Weights of a small transformer language model.
Size: width 320, MLP 640 SwiGLU, 15.2M parameters.
Architecture: RMSNorm before each block, no biases in attention or MLP, untied embeddings, normalized queries and keys.
Training: a variant of Adam for these matrices, 5906 steps.
MLP neurons of a small language model. Each row is named by its layer, matrix (gate and up: input weights; down: output weights) and neuron, and shows model dimensions 0-95. Each number is 128 + 32 x the weight over its row's rms, rounded and kept within 0 to 255. Numbers have three digits each. A neuron's up and down rows have the sign that makes its largest values positive.
After each neuron's rows, "fires before" lists the tokens most often just after its 100 highest values on Wikipedia text that the model never trained on. A number after a token or word is its count.

L8.gate178:173119170117091090108091132084080129164114140090111114106141092088167176081103105145153156133082124111170111135107133080111162081069179140152162148070174139155169122136093162126175116118144153072122190112127138143168099129175165147163079154091097182134097078147134134076130112169163125149
L8.up178:150164143156146097127105059081093098121141163151117138124096141150116130168154148095126147092099188154162093119135114162140084178211198082088124127194151121179151140148128141112096168121111126184126071118135139091123123186126162152092095158067115133137124096126118105121075136111133172199
L8.down178:095131125117102140114114114116140036143094050097128147129095074126175168123086093133214198081141108156142138187134114138135092142148151131084127108116147152098138094091108066070245141107112111072146135125142121149104168155109128122183102130096099138125089118155197130091174151133143114120
fires before: "\n\n" 35, "ing " 11, "ed " 10, "er " 5, "-" 4, "ely " 4

L5.gate533:181151059138119173166094089111117165130079119120120116157127131096158178118155139140150102066166124152081088118128170170180136132119190101179152181128144202156074165135110141151136147182044126121111147119082163088148097085166101114102146116055135122104090104170146144117193131112136118177
L5.up533:125116130107089138139134186150153133101082177093129135171180111170106152128157144134166115124130147090161158138126131089125124112137101085092111134123175160141113094059100107114183160122132089133141106196098138138148095170111119151076183137107119069120179177127103138195110142095085126088
L5.down533:091196182109108165127182146136101153140140153119116155170139169148193131136112095095135120148100085147092105184123090140156190104146077176139122135151070101145121125199108127147122055126115108127175168151137170154140173148087149111066092111100064147096090092109092124116148146170132166175
fires before: "| " 70, "of " 4, "|" 4

L8.gate435:077134176103143111137135082165048171114125100095147112125130158072180157165134146120169137109147083143060141100217172099140179078140117090111115163096115098137096154131124105100169137085126163137144075067076142098120123136134137078154112181148115160135132111104084152148133147091138124145
L8.up435:114122163131129052200093105094116169151153157135135131096126133052183163125113157135177146133145068144094174039147075143094174104165132075085137155110137145110145127129107112144138164106059131065182080083102149147113118146109152071134098100120120187141143091122141175131111117141106151159
L8.down435:129118158130118122153148143146107117094112137106107102120165127143140139122136133119149145144126070140096103100134177154126141123097157115255153129121135130135124112140131124115133113098113151128135097069154176134114096094078129145143059099115117143152141113129108141121111136147112144150
fires before: "| " 51, "==" 9, "===" 4

L11.gate383:158131118171088123140142170116162109119114156131119154060175106102143102094122099130150131073104132077189097145150159135140116138145151149118116168141093100073165124097138158174146103127140121059105166142119145096161137129109187153158075168126108172128118122099116106126114191103164141097
L11.up383:121146128187163123091145095040108099168161185127185186149152151154114119149125062106128085132139074119096075179105157164152165116117149140134103192159126138145086112131138132135182141175130153151223117140129102121080142176182134125158155133136144146112137133106108166193082157098131164143
L11.down383:154085140129117098151093123196149209145098144136111172169132133169146183157109144074154163155143152154110108086176078080100102137179102144052079098141161144156093114118116083107147138070166133164119140112124163154071114118133090120126134086183136093129197161119125109129138107084108173122
fires before: "ed " 21, "ment " 16, "ing " 8, "es " 5

L11.gate468:096132176138131110078156062147122068162195143063139088073198101099133177134148123168118147061128077071214108134094139091101140108145103086096134145134139099156137157168177139134144055100138147123213142122123072125163095136162154120106129093162157146133123147098140099072129128150176117158
L11.up468:145125145154152111121082134128192131140092136093124174159156133119089160147140121137121124119134159180101121120081062111115146177184107127093099128186163152141071122128112110099116112099071143127129106187102158174098066134092134136149110106147160162120061126148109164161095165179152176186
L11.down468:102103072169084106085083149143082077148123116110095183119063114148050102153091126108173092148131147149167110112130223103133182146122129126093171102132176169087149111143097115133130146092080141170077127107113066129096127122107126142109093122086174083146219154123116175162149119152145111164
fires before: "ed " 34, "ing " 20, "bed " 6, "es" 5

L6.gate492:079144117107132126105130110133127156159172151200104187111177096068196173081128140102108149096105144120104147098185140119153125144113145140141112150079196148182185118134144067148182207121124147131104147149104083146094122132146149109214124106074092176141108145134085153093174118164150032069
L6.up492:116187114184174121149132131097104127112125149165117077154093116133111123129098140128151124091198161112157123109136133142113119215121187104120075097128108143130102176070168152132120147139133153088161116144142117101086086052164102084102161093073094135170158158136134153123166113114140145120
L6.down492:173068133196109116115104099143066127176122135087081072137100180118154069095125109083142153154119139167182144130103169135111066157098190131036094106110142154111111113097153101052150134118135119092121151073122121108100154144133110157144147108089136160123177181090099093118126084126139159083
fires before: "ed " 27, "in " 6, "as " 5, "ing " 5, "er " 4, "re " 4

L7.gate288:140090074196102157105140130132179117114160189108193080109187089097087114104166079132070102114155102141075159159119149130099118150186126133120124107179081177159067170126116115086112101127147122131063164058174121146119145165196092119069070178100184166154113127088054138091128122105137108176
L7.up288:119137175102071183086095151142132123146121162162198076110158118081167141126107140139188130151082039166083143064071073194095150115134085129093127086080124136147165147085120112168130111120192080094137108066131116164129065144113136099158196193168124164119160083128134114092124148087182165133
L7.down288:148063099057096089144126153145022131114162142122166146128141190102116152081177086117171091128093128145165169128156064115162200036133148134139132132141157084113156118179138129157182094098161105109117124164137132092090149077148123106126105150180060116174090066112089136077123082096106149130
fires before: "| " 61, "ing " 5

L5.gate631:169152127159114122168165130130174101144135155109132143186174152087131092063173077132110105117180124113083100148079141080130144180107163116085115082110151124095140185141118177110162127148166123157099185109147135090112159166129144127113100139112096075164136136152146113151107091051133111131
L5.up631:068134121127052137109077113142118106182184100070091122068177126158184091166143184119115099133113127131150106097114060090113130117100157174146128107149072132171096162130161124085095079170120113184125121142142134112073066153072088156138114170057157087124142108095128091103156112156106158133
L5.down631:057116105111146114141115120145133115117149126142120115148111109158151129126209117214148139131099133156108157165065179135112136103119128184117133166143108128122113146136091086121142166130176150062094073091135128099162107139119103126162126195153103135228124076140112090134104133158135146108
fires before: "| " 55, "n" 6, "|" 4